Weights of a small transformer language model: 8674 steps.
MLP neurons of a small language model. Each row is named by its layer, matrix (up: input weights; down: output weights) and neuron, and shows model dimensions 128-191. Each number is 50 + 10 x the weight over its row's rms, rounded and kept within 0 to 99.
After each neuron's rows, "fires on" lists the tokens most often at its 100 highest values on Wikipedia text that the model never trained on.

L3.up191:69 45 63 40 46 45 51 43 36 46 74 47 52 50 47 48 57 53 48 45 62 54 49 51 46 56 60 45 39 50 51 36 46 55 77 65 74 59 47 50 34 60 57 55 57 66 38 45 46 49 54 51 46 49 55 32 26 48 60 48 76 42 55 27
L3.down191:52 54 35 40 50 77 49 39 57 42 65 57 56 51 33 54 42 57 49 63 52 35 29 43 38 57 52 16 55 48 44 51 51 57 42 58 58 48 59 59 37 56 49 35 50 46 69 49 50 43 41 37 54 53 53 50 50 49 45 54 45 21 50 39
fires on: ":", " also", " inter", " the", " is", " called"

L3.up46:37 73 41 47 37 39 41 50 46 32 46 44 65 55 55 33 50 62 79 45 46 61 68 40 45 50 55 59 48 71 45 51 36 69 54 43 73 65 41 33 40 50 59 61 63 61 39 50 18 56 44 39 57 61 43 54 60 42 77 48 50 51 37 64
L3.down46:60 42 57 38 59 47 44 56 57 54 46 40 53 59 65 54 51 52 31 43 53 58 54 47 53 65 47 64 41 34 49 38 39 56 46 58 57 57 54 34 51 56 58 28 34 52 45 59 53 37 75 59 59 60 50 30 50 59 37 50 46 54 46 45
fires on: ":", " place", "ation", ")", ")\n", " −"

L3.up396:45 72 58 44 46 51 42 32 55 43 48 67 54 49 54 47 54 49 52 57 54 70 50 44 55 50 62 54 50 57 44 52 62 55 50 51 50 58 38 45 41 34 58 35 45 62 22 56 54 53 38 54 55 47 42 44 33 46 61 60 61 42 49 34
L3.down396:63 55 37 31 36 82 51 58 47 47 44 40 50 63 50 47 42 57 33 65 42 47 70 51 67 56 46 45 47 49 58 49 40 60 35 46 39 42 40 46 52 67 38 54 52 49 29 49 52 60 52 66 57 35 50 44 51 54 68 50 60 49 47 45
fires on: " ar", " pro", " ex", " not", " offic"

L3.up909:66 45 47 52 72 60 30 44 45 51 58 53 25 59 64 45 51 43 48 47 65 60 43 44 28 41 55 52 51 56 25 52 68 64 45 41 70 60 48 74 42 53 61 42 32 51 42 51 36 63 43 47 56 40 64 34 57 69 36 48 64 52 62 55
L3.down909:55 49 43 68 59 56 47 45 34 51 32 52 50 33 44 66 51 38 47 53 63 37 39 69 65 71 67 43 65 63 63 50 53 57 47 41 43 45 51 44 39 45 58 45 60 53 38 50 54 49 54 28 40 57 33 61 42 36 58 25 50 51 66 54
fires on: "ear", " consid", ",", " design"

L3.up582:52 52 56 34 60 53 51 44 50 41 43 47 54 54 53 49 46 36 53 52 48 63 51 31 46 40 52 54 53 70 42 53 35 59 62 54 63 61 44 43 32 38 52 57 65 56 41 49 30 55 35 46 48 51 52 52 47 66 56 49 64 44 53 40
L3.down582:35 50 53 31 67 45 49 68 58 53 43 23 53 45 57 53 44 52 56 62 53 32 59 43 51 64 42 75 43 54 64 52 47 49 48 56 69 56 55 51 51 47 55 59 69 58 56 51 56 37 58 41 42 41 52 44 59 47 33 45 54 59 40 25
fires on: ";", ")"

L3.up270:48 60 49 52 66 51 62 34 71 40 58 61 40 48 35 58 54 56 56 56 43 60 43 56 43 67 51 58 39 49 42 55 48 46 67 49 57 51 63 66 36 47 73 50 32 54 45 44 56 46 38 44 51 44 51 43 75 41 55 47 62 47 50 52
L3.down270:47 42 54 46 59 60 62 47 56 55 46 68 57 51 50 55 46 38 50 67 60 41 34 48 52 35 50 57 59 50 56 60 47 62 45 56 63 53 56 45 58 51 54 60 47 41 59 54 49 42 59 56 40 40 46 34 56 38 47 62 41 35 66 33
fires on: " of", "ollow", " st", " not", " to", "uring"

L3.up550:51 56 60 49 59 46 57 61 49 45 58 47 55 50 71 60 45 58 47 59 65 63 54 58 40 53 57 48 49 37 51 61 60 55 55 53 60 41 50 39 62 43 52 45 44 58 53 22 47 52 50 38 68 56 51 34 56 67 38 56 71 42 41 37
L3.down550:46 45 53 55 44 49 55 64 49 36 71 41 35 57 50 55 56 40 63 51 53 52 42 36 35 63 50 48 47 49 49 55 48 47 51 40 59 63 51 62 49 46 66 53 26 64 40 32 64 46 47 58 41 43 37 48 57 44 65 38 54 44 73 47
fires on: " \"", "ed", " and", " made", " '"

L3.up739:80 71 70 36 57 56 28 54 47 53 43 59 47 59 51 37 54 48 55 41 71 66 52 56 44 56 51 65 46 51 53 69 54 57 47 48 69 34 48 43 47 44 57 32 36 56 49 38 51 60 38 52 45 50 50 29 46 40 52 53 56 53 37 45
L3.down739:61 48 70 49 58 41 42 62 38 61 41 44 59 52 57 40 44 42 57 55 55 61 41 51 56 34 58 50 59 66 49 55 68 47 56 35 38 55 53 42 72 46 68 55 60 44 62 55 42 48 50 66 32 44 42 55 49 53 37 31 50 58 55 58
fires on: ","

L3.up510:54 45 46 64 44 41 44 63 54 48 66 29 45 57 78 45 52 68 37 58 56 68 48 53 59 57 44 50 45 50 41 37 51 63 51 71 53 39 54 55 36 34 56 49 50 59 53 57 50 63 53 36 45 53 53 40 48 58 34 57 35 42 63 29
L3.down510:56 41 57 65 44 52 53 38 62 46 53 50 57 52 50 46 61 35 44 55 61 43 47 55 40 29 45 54 44 60 56 43 39 53 55 52 37 57 46 46 36 43 38 49 50 30 46 49 35 44 50 46 64 64 54 46 59 58 46 56 53 53 38 42
fires on: "G", " G", "g", "|", " g", " m"

L3.up302:39 58 46 35 70 46 46 41 61 52 51 41 68 56 43 53 63 48 52 52 59 45 71 54 46 69 59 42 52 64 42 50 59 43 63 62 62 50 56 41 41 38 64 57 66 60 40 62 52 55 39 43 36 51 59 36 55 65 53 47 65 53 58 32
L3.down302:53 56 50 36 62 56 55 42 46 52 84 52 44 63 29 53 39 41 51 57 51 56 53 43 38 59 51 21 46 55 50 58 44 50 52 53 57 71 55 40 41 43 54 55 57 40 31 50 57 59 40 40 49 52 57 46 59 45 62 50 58 00 56 26
fires on: ",", " as", " of"

L3.up663:44 39 40 59 43 51 28 42 49 55 70 32 60 51 55 26 58 53 61 37 60 50 53 39 34 40 53 49 42 58 53 56 55 42 53 44 49 52 58 66 54 64 56 55 60 57 49 40 57 43 39 43 44 61 51 66 42 54 46 34 44 46 44 44
L3.down663:32 60 36 49 54 46 38 50 55 35 17 56 47 38 56 45 22 33 46 46 41 46 57 43 35 66 28 75 45 48 53 44 49 80 46 55 34 55 58 58 37 60 59 51 61 54 37 52 60 49 44 66 47 63 52 59 60 48 43 46 39 68 45 55
fires on: "2", "4", "3", "5", "1"

L3.up832:58 45 42 61 51 42 51 54 47 39 74 36 61 77 56 47 62 55 61 48 63 36 55 53 43 68 58 45 59 47 51 51 62 53 45 40 63 35 50 68 45 52 48 47 55 77 37 52 47 49 59 34 50 60 42 49 51 52 70 39 32 43 61 41
L3.down832:56 39 61 50 65 65 49 43 49 49 56 37 28 58 45 32 59 50 34 46 42 52 36 44 49 48 48 16 59 47 52 48 62 53 44 43 55 37 70 58 47 53 60 62 72 43 47 46 37 60 64 52 51 52 41 50 49 52 38 56 45 22 56 54
fires on: " first", "th", " most", " old", " up", "ceeded"

L3.up83:42 52 52 54 68 34 55 27 36 30 50 37 64 47 50 47 51 55 48 51 57 43 39 35 44 58 44 60 34 44 41 54 52 51 55 36 44 29 57 54 38 57 55 53 62 48 41 56 56 29 27 56 52 46 48 37 63 34 56 44 68 56 51 46
L3.down83:56 51 55 69 47 35 55 56 40 52 67 60 64 39 72 45 54 54 47 41 45 49 49 62 42 44 61 66 43 34 61 41 44 54 72 47 51 39 45 32 59 63 47 44 47 55 46 42 44 53 64 57 48 37 53 36 48 47 49 49 51 04 48 36
fires on: ".", " start", " end", " began", " contin", " comm"

L3.up803:54 43 60 42 48 65 48 53 46 36 49 39 56 52 65 41 46 70 43 22 59 51 49 52 52 46 56 59 37 68 48 37 41 59 49 47 69 27 48 43 60 55 48 61 52 65 46 45 42 48 42 60 59 45 71 25 46 58 45 60 61 63 37 50
L3.down803:57 53 52 61 36 62 52 57 44 64 39 31 59 45 46 50 32 50 40 45 47 58 41 51 47 52 47 69 68 49 49 55 47 37 49 33 61 36 41 59 47 56 35 28 36 52 66 43 40 53 54 50 53 57 67 38 45 55 48 56 53 82 43 63
fires on: " as", " an", " bro", " inter", " Ex", " ex"

L3.up287:27 70 24 45 42 38 50 55 56 52 51 51 67 54 52 56 58 53 46 37 49 41 79 49 44 57 59 41 49 56 45 52 63 51 45 77 45 55 54 48 34 44 64 41 63 73 45 53 43 61 44 49 41 52 50 50 56 52 47 50 57 46 48 51
L3.down287:61 63 59 34 52 57 50 50 51 58 50 54 44 46 42 59 59 37 54 52 43 51 57 58 50 55 43 44 60 43 43 51 63 35 37 45 57 41 30 52 48 56 46 48 37 54 42 55 37 54 48 45 32 50 42 38 40 60 47 35 60 17 56 38
fires on: " and", " of", " by", " as"

L3.up189:39 46 56 58 27 52 41 50 47 35 59 53 64 50 51 46 48 64 65 41 54 39 59 64 51 40 44 51 33 50 45 66 60 49 69 34 52 61 52 65 61 40 58 70 46 51 48 38 36 46 32 64 65 45 56 53 42 48 49 33 52 53 43 45
L3.down189:50 59 39 51 72 43 39 61 38 50 32 54 63 54 30 63 35 35 62 50 45 56 49 43 64 60 53 64 61 51 64 52 56 70 42 70 40 65 55 55 50 48 45 30 50 49 30 48 65 54 56 54 56 46 56 42 35 35 48 66 49 66 41 46
fires on: "1", " (", " Championship", "6", "3", "}"

L3.up985:68 59 42 66 63 51 38 48 65 42 54 33 51 34 64 41 62 57 68 51 60 46 68 40 47 66 53 57 38 50 45 55 58 53 59 43 52 46 58 65 62 38 42 57 34 62 45 52 30 70 39 54 31 51 55 58 65 46 47 40 35 50 45 27
L3.down985:57 49 46 36 40 45 39 48 48 69 72 49 46 32 38 57 61 64 35 56 38 38 47 53 49 59 57 46 62 31 64 45 62 43 52 46 63 44 44 49 51 57 29 38 41 56 52 56 57 49 41 53 35 37 59 42 47 39 61 52 32 47 36 35
fires on: "V", "W", "w", " V", " qu", " Qu"

L3.up763:49 58 54 57 57 25 42 52 53 34 55 31 46 48 61 56 59 56 56 52 75 52 60 41 41 52 59 44 59 53 56 57 53 58 45 49 48 54 51 60 49 42 49 47 54 49 34 44 35 38 48 37 40 57 46 46 55 45 39 33 31 47 58 48
L3.down763:61 60 53 41 56 44 37 41 37 73 55 29 35 57 65 48 60 57 44 48 62 36 52 59 30 49 62 44 65 56 66 37 46 62 66 69 45 58 62 55 52 37 55 54 45 49 59 53 45 57 62 62 65 42 51 34 49 68 50 56 42 30 65 44
fires on: " w", " in", " and", " In", " ev", "3"

L3.up453:48 80 51 56 47 43 51 47 37 36 44 44 53 60 65 52 53 73 63 47 60 67 53 46 43 35 47 63 41 52 38 53 47 66 41 48 58 55 45 57 66 49 61 44 62 69 36 30 51 43 44 57 49 51 34 56 59 55 45 59 58 57 43 44
L3.down453:38 60 63 49 37 62 38 63 51 47 54 51 68 50 54 69 57 53 52 36 42 65 69 46 47 52 58 72 63 46 46 59 55 41 39 51 50 51 54 56 52 56 35 44 48 61 73 43 41 38 32 58 58 34 30 62 38 25 48 40 44 44 38 55
fires on: "\n", ")\n", ";\n"

L3.up348:42 49 69 54 57 34 47 49 57 48 61 43 67 61 39 50 53 45 45 59 66 42 40 49 35 26 34 49 59 53 39 46 33 53 49 57 55 39 58 41 45 35 40 58 40 39 37 55 49 37 41 45 52 68 45 33 51 35 41 55 56 49 57 54
L3.down348:47 46 39 43 49 46 40 43 46 39 75 38 45 57 57 42 40 54 42 41 59 62 74 59 58 70 68 52 61 66 66 50 78 53 42 38 47 60 48 50 45 44 44 33 57 57 45 50 45 61 46 56 42 58 58 49 59 60 57 54 42 51 61 49
fires on: "-", "c", " qu", " con", " ed"

L3.up58:36 44 43 48 72 32 53 48 68 54 55 47 74 59 48 47 47 60 45 39 53 48 69 53 35 40 24 36 54 49 39 55 56 47 60 54 41 45 47 33 39 42 41 59 73 51 37 40 40 47 50 36 34 57 40 50 61 62 53 47 59 43 22 54
L3.down58:60 58 38 38 60 51 54 54 65 60 65 58 68 54 55 63 62 57 42 33 48 34 65 45 61 53 43 05 44 47 45 49 43 48 40 56 43 55 51 52 36 61 64 43 52 38 49 50 39 73 54 52 60 55 56 50 47 60 28 63 42 21 47 34
fires on: " their", " its", " Br", " pr", " and", " Tr"

L3.up996:52 61 52 33 45 52 58 51 44 36 58 59 67 58 66 34 51 63 45 51 46 38 67 43 38 34 31 51 53 65 40 50 60 64 41 50 47 32 44 56 41 67 64 39 52 49 50 37 52 45 34 42 57 53 70 44 59 34 51 63 56 47 44 54
L3.down996:34 38 62 56 67 51 58 67 36 47 45 37 56 54 55 63 43 38 50 40 50 51 44 43 44 41 35 32 64 59 47 61 52 48 60 39 68 52 56 67 56 40 55 39 56 58 38 42 63 45 38 42 46 51 44 39 48 48 46 61 62 53 58 56
fires on: " s", " m", " season", ";", "ootball"

L3.up773:41 55 56 55 57 48 69 48 57 47 61 59 57 52 45 43 52 43 58 43 43 47 42 42 47 39 51 42 26 45 50 58 57 60 57 41 56 50 59 58 49 48 55 55 63 47 46 68 41 56 51 66 59 48 63 49 34 43 49 44 48 52 32 43
L3.down773:43 67 48 44 68 59 42 54 44 42 17 45 58 50 39 49 61 53 36 47 59 59 54 54 50 45 44 50 43 54 56 51 43 28 58 46 53 47 31 53 42 65 56 46 51 48 43 53 47 48 38 41 48 52 51 45 39 53 48 59 64 48 59 51
fires on: " –", "9", "est", " States", " on", " at"

L3.up1017:35 51 56 38 72 50 64 50 55 39 46 53 57 62 46 43 53 47 47 49 54 42 52 52 54 57 65 42 59 53 49 58 47 46 57 36 79 48 56 71 42 38 60 46 76 52 37 52 47 49 51 45 50 64 56 33 58 45 47 45 66 51 61 40
L3.down1017:36 52 62 48 52 58 43 58 36 58 55 60 45 63 50 36 48 39 50 44 44 69 53 43 59 47 58 26 43 42 39 53 56 44 48 41 50 69 39 52 38 57 56 48 72 46 41 51 51 63 60 35 42 60 65 40 47 43 49 39 44 19 65 23
fires on: "/", "–", ":", ","

L3.up500:47 54 52 40 40 49 37 38 64 24 56 52 51 55 43 24 49 53 43 37 49 42 53 30 41 41 55 60 52 67 39 51 51 52 76 44 52 54 51 43 44 51 43 38 68 55 47 49 57 42 41 44 55 57 54 45 38 45 46 38 62 55 59 56
L3.down500:39 53 30 42 48 55 60 61 39 48 32 40 51 51 48 57 37 49 32 57 68 45 48 51 50 54 29 37 61 45 56 51 27 48 60 50 49 49 45 57 42 49 45 52 40 57 39 56 57 60 60 49 51 50 41 42 37 56 55 42 47 92 47 35
fires on: " s", " ex", " cons"

L3.up264:62 46 57 61 57 44 60 51 57 33 54 32 36 60 43 40 57 57 54 31 36 53 40 52 49 53 59 60 32 38 34 45 61 46 50 41 67 32 41 39 36 55 54 39 42 62 45 58 43 60 56 47 37 48 57 38 49 35 62 46 42 71 47 72
L3.down264:42 56 54 42 53 51 42 63 51 51 57 49 51 54 48 47 35 29 37 34 59 38 50 48 57 44 61 36 50 49 35 55 41 39 57 74 37 72 58 40 26 58 52 60 51 42 49 45 59 56 42 39 47 70 51 41 43 43 30 58 47 47 57 59
fires on: " a", " ab", " (", " as", " also"

L3.up404:55 61 65 61 58 54 54 42 52 46 51 43 40 64 58 45 46 47 47 43 56 58 56 47 39 57 56 53 51 45 48 47 48 49 47 27 52 60 53 65 56 40 68 46 43 40 51 48 30 49 55 56 66 55 41 30 60 63 48 44 67 59 45 40
L3.down404:32 41 37 57 54 57 70 59 47 43 36 29 39 45 38 43 48 36 62 52 59 54 35 41 46 55 59 69 57 48 56 45 50 37 52 46 23 67 42 55 38 58 51 48 45 53 47 51 58 53 30 48 64 60 37 54 46 57 61 41 39 41 62 49
fires on: "9", "7", "6", " sh", "8"

L3.up361:46 61 43 69 56 49 57 42 66 23 51 44 48 45 63 43 55 38 56 51 63 69 63 55 46 68 54 44 45 60 45 46 40 42 48 60 46 46 45 58 43 45 40 45 58 72 44 72 31 63 38 43 37 54 54 51 37 54 38 45 45 55 41 49
L3.down361:51 64 29 40 54 50 49 45 47 37 69 41 53 52 41 29 43 64 57 50 26 59 61 38 39 43 45 62 66 58 52 57 52 71 54 36 51 52 64 61 65 53 46 50 39 56 35 52 49 46 59 44 58 58 48 45 67 56 51 63 42 54 36 46
fires on: " –", " is", " -"

L3.up905:47 52 56 63 60 44 50 55 70 47 54 48 67 68 66 45 66 49 68 59 49 37 51 43 51 63 49 56 47 55 30 37 67 39 48 52 78 38 53 63 40 41 60 56 32 70 30 45 28 45 56 49 41 56 39 51 47 51 64 24 35 46 50 47
L3.down905:53 51 55 36 51 57 54 47 68 40 54 56 49 62 56 54 58 58 51 53 57 45 53 55 49 37 57 30 60 29 53 35 42 46 40 59 43 38 46 42 36 64 55 51 42 55 44 52 51 58 59 47 47 64 43 34 48 57 34 64 63 35 55 58
fires on: " first", " this", " old", "se", " same", " title"

L3.up805:46 53 57 62 48 18 50 38 34 44 48 56 48 33 54 56 52 54 59 40 57 34 45 51 44 62 42 46 51 47 52 62 58 54 48 52 59 52 46 58 50 62 49 63 39 60 51 57 55 46 58 35 35 47 41 63 41 38 69 37 48 48 56 56
L3.down805:59 39 48 56 55 53 33 41 58 50 49 54 56 48 45 61 54 41 57 53 51 60 56 47 31 38 39 57 67 53 45 38 55 32 53 55 55 50 50 50 60 41 57 47 41 43 62 60 40 54 57 54 50 49 40 56 23 34 38 57 51 39 39 64
fires on: ",", "$", "200", " office", " career"

L3.up31:57 54 48 57 58 48 54 37 57 29 55 49 50 44 34 52 64 47 51 47 72 37 54 45 42 47 45 48 54 55 48 38 51 48 45 59 40 54 48 50 46 54 60 43 45 50 48 63 55 32 29 39 46 64 30 47 32 41 50 47 62 59 44 39
L3.down31:46 41 28 47 56 59 45 44 56 64 61 66 52 45 48 53 59 39 47 53 46 55 43 50 45 43 66 46 50 49 60 43 49 43 57 42 29 54 51 43 52 39 41 44 39 43 43 54 55 45 51 38 39 49 57 46 52 70 48 49 68 72 56 57
fires on: " or", " ex", " cl", " con", " qu", "cl"

L3.up134:51 42 53 46 53 39 57 52 62 40 56 47 45 63 67 51 44 59 33 29 60 72 38 46 57 57 51 53 37 59 45 34 55 70 38 59 48 45 62 59 68 35 51 42 46 66 44 60 63 43 55 61 56 46 63 46 52 55 32 58 45 56 35 40
L3.down134:49 57 41 39 59 46 80 47 40 57 70 49 33 58 46 57 49 63 62 56 57 38 56 50 44 49 42 40 44 58 64 48 48 50 53 54 54 41 53 58 72 54 61 63 39 43 59 50 49 59 59 54 53 39 50 49 57 29 59 26 49 39 53 40
fires on: " an", " pro", " c", "\n", " p", " American"

L3.up549:58 42 42 58 40 48 44 34 45 33 58 46 46 50 63 37 36 47 55 36 49 56 59 48 48 48 64 40 49 62 40 56 47 49 43 62 70 44 39 50 58 56 48 47 72 94 45 39 26 39 56 47 54 51 46 61 57 44 38 43 51 47 53 58
L3.down549:37 51 50 59 33 51 58 44 62 52 50 45 26 62 46 48 38 48 58 65 54 48 47 48 47 54 39 54 46 68 39 58 47 42 50 33 58 41 55 63 50 46 44 51 59 51 52 52 30 36 41 57 63 50 54 44 58 54 48 38 49 61 48 52
fires on: " dec", " w", " rec", " –"

L3.up476:44 50 62 51 52 24 57 54 42 40 56 39 66 46 54 52 46 42 41 44 58 44 52 47 39 66 48 47 38 60 37 51 44 42 49 64 38 60 54 37 50 53 49 40 57 41 44 57 55 43 49 37 56 59 63 45 40 31 30 45 61 57 44 55
L3.down476:56 38 56 49 39 64 46 50 36 49 64 54 34 44 64 39 62 52 55 59 38 52 37 48 50 48 44 48 41 53 55 52 56 41 62 57 55 60 52 64 42 57 38 48 42 42 44 60 49 53 47 56 62 52 61 50 54 49 69 29 40 55 68 36
fires on: " in", " pl", "ical", " In", " S"

L3.up172:48 45 65 59 51 47 47 51 65 49 58 46 54 53 59 56 47 47 55 55 47 75 56 59 54 68 51 55 32 41 51 37 33 50 35 49 53 25 53 47 54 34 49 36 53 63 41 37 45 51 56 50 46 66 48 53 40 42 40 37 48 46 58 49
L3.down172:52 53 36 60 49 48 51 43 69 34 30 51 64 48 61 59 50 38 65 68 34 42 54 46 43 41 38 34 42 45 75 58 39 64 56 47 47 43 56 63 49 58 40 41 45 64 60 48 32 45 59 51 51 47 49 39 41 47 43 62 42 65 50 65
fires on: " m", " g", " re", " mod"

L3.up113:55 60 54 52 37 45 42 60 71 53 65 48 64 71 78 45 44 67 49 52 71 57 37 38 51 48 46 52 43 61 29 42 64 48 42 60 65 46 47 47 46 62 65 46 44 63 57 34 47 46 50 36 34 63 68 53 37 52 49 56 42 53 46 34
L3.down113:57 57 65 52 53 55 66 23 64 72 58 51 38 42 51 59 54 64 56 37 65 63 25 46 48 39 51 52 34 55 57 44 47 40 34 44 48 51 35 52 46 38 53 65 52 59 56 51 43 36 58 38 39 59 69 57 49 40 57 47 59 60 39 27
fires on: " p", " own", "200", " other", " U"

L3.up333:29 59 37 54 51 50 51 42 51 40 51 36 59 54 48 50 62 41 55 56 55 55 68 50 49 51 48 48 43 62 50 48 58 37 61 55 41 49 49 61 30 42 58 60 60 44 41 43 48 35 42 42 29 54 61 37 52 51 49 52 67 49 45 44
L3.down333:59 55 53 42 48 61 58 42 53 46 77 63 55 54 49 48 49 61 55 60 39 48 42 40 36 45 40 42 44 53 60 42 56 44 59 48 47 66 38 49 57 47 48 65 53 46 54 59 52 56 46 48 51 47 52 38 69 52 41 59 51 00 34 45
fires on: ")", "),", ",", " -", "\n", "\""

L3.up828:55 55 53 39 69 40 55 34 28 54 53 45 44 64 55 50 46 47 55 48 60 52 60 64 37 41 39 43 55 52 39 53 52 45 43 42 44 39 51 43 50 54 62 68 49 64 44 37 45 58 55 43 60 64 56 59 57 56 55 49 53 51 24 33
L3.down828:46 57 50 52 66 44 67 43 61 44 40 47 58 52 25 51 29 20 23 53 38 40 62 61 39 50 61 52 54 50 45 36 65 34 46 49 48 31 47 54 49 75 47 58 53 58 44 50 52 69 48 57 36 48 64 52 52 76 47 47 54 69 47 29
fires on: " Br", " Ar", " b", " and", " Am", " Gr"

L3.up709:58 40 61 58 60 55 47 57 46 62 45 56 53 49 34 41 59 46 36 55 56 48 36 55 55 56 57 47 49 38 39 50 56 56 49 45 64 37 50 38 42 49 56 55 42 52 50 38 49 36 59 47 68 51 49 36 56 49 68 48 68 62 40 49
L3.down709:59 56 56 32 54 51 52 37 57 53 41 57 55 46 85 58 50 62 56 61 34 45 65 45 42 57 40 42 47 55 57 31 65 42 41 41 68 43 27 74 76 49 47 45 46 55 57 54 25 42 75 52 54 38 50 49 65 45 53 50 46 46 52 50
fires on: " re", " not", " Ro", " det", " list"

L3.up612:54 54 63 77 59 47 48 54 50 39 57 40 46 50 45 65 56 41 46 54 59 43 48 42 60 67 49 48 51 33 36 49 58 37 52 40 51 49 41 59 52 41 60 58 48 57 32 59 52 47 51 44 24 46 56 30 54 54 48 45 51 51 53 32
L3.down612:43 60 61 65 56 49 64 50 43 70 67 25 15 51 61 30 56 62 45 57 55 54 37 64 51 50 39 83 40 57 46 41 38 57 58 56 44 49 45 43 52 53 43 45 62 41 49 56 55 61 43 35 54 67 67 37 52 63 41 43 42 21 44 55
fires on: " (", " .", "7", "6", "8"

L3.up257:60 64 53 38 53 46 46 45 63 54 55 42 51 58 55 39 48 58 53 32 47 63 52 54 38 42 47 57 50 58 39 36 36 47 43 49 63 33 49 68 55 36 48 30 58 51 42 52 48 45 51 55 55 50 64 51 46 51 41 46 55 55 45 50
L3.down257:51 56 46 54 42 57 59 28 34 61 42 53 54 58 50 53 49 40 48 49 45 47 51 62 49 35 42 45 42 60 41 49 25 63 49 45 53 51 34 55 36 57 51 42 42 50 58 47 44 50 54 45 43 64 78 60 33 56 61 40 48 42 47 66
fires on: " re", " g", " c", " ra", " stud", " un"

L3.up853:54 70 53 37 60 47 61 44 40 42 56 49 70 46 41 47 54 33 49 62 54 38 64 53 45 48 34 44 49 50 40 63 52 48 59 56 39 58 50 58 40 45 61 57 71 52 44 53 65 51 23 44 29 58 45 49 43 37 51 51 40 51 61 56
L3.down853:60 43 48 48 32 50 65 56 50 60 76 45 52 45 47 61 42 45 45 47 55 52 69 55 51 39 68 33 55 51 46 36 40 49 52 52 50 44 51 49 38 66 48 36 30 42 40 46 63 58 42 29 70 36 50 49 56 64 37 64 60 28 41 43
fires on: " -", " with", " of", ":", " by", " +"

L3.up300:57 63 43 38 44 46 53 47 46 50 53 53 48 72 55 55 41 53 57 63 53 58 60 33 47 48 36 52 41 73 29 52 49 45 47 54 79 45 40 46 45 46 48 71 46 54 48 46 27 58 40 43 54 54 56 56 57 38 59 44 51 64 39 39
L3.down300:65 43 53 56 73 46 53 41 51 43 68 52 51 59 61 45 62 70 40 47 31 59 55 46 65 59 40 54 52 74 43 55 51 60 52 32 48 46 48 62 36 59 52 36 55 44 59 59 38 35 51 44 49 40 71 68 53 55 44 58 47 50 55 58
fires on: ":", " second", "°", " first", "st", "ight"

L3.up987:53 66 56 44 47 32 41 45 42 51 52 44 59 56 46 45 51 70 53 53 62 57 62 67 32 36 35 47 60 57 42 59 56 57 42 65 43 47 43 66 48 66 51 49 72 50 29 32 53 21 39 42 63 62 52 51 67 42 56 54 54 42 39 58
L3.down987:36 45 52 39 36 61 59 49 35 42 37 49 45 27 36 40 41 49 57 49 55 66 57 35 43 50 58 32 45 43 51 63 43 63 50 51 47 49 48 56 42 43 50 34 28 60 54 56 46 71 29 63 50 29 42 76 43 25 63 41 46 53 39 63
fires on: " /", "\n", " ", " D", " R"

L3.up275:45 46 52 43 58 43 51 43 60 44 51 42 58 46 48 39 34 42 66 62 71 52 45 44 51 62 49 54 56 66 50 63 55 66 50 47 54 36 50 60 62 46 45 59 54 64 44 43 40 57 46 57 41 56 48 41 44 45 59 46 42 46 48 36
L3.down275:44 57 56 52 55 61 43 37 58 63 54 49 53 44 46 37 47 47 59 39 55 42 52 60 49 66 49 60 59 33 53 48 55 51 65 38 51 49 45 64 65 63 56 59 47 43 46 71 46 46 48 76 31 37 72 69 55 60 29 51 35 44 64 38
fires on: "w", " W", " w"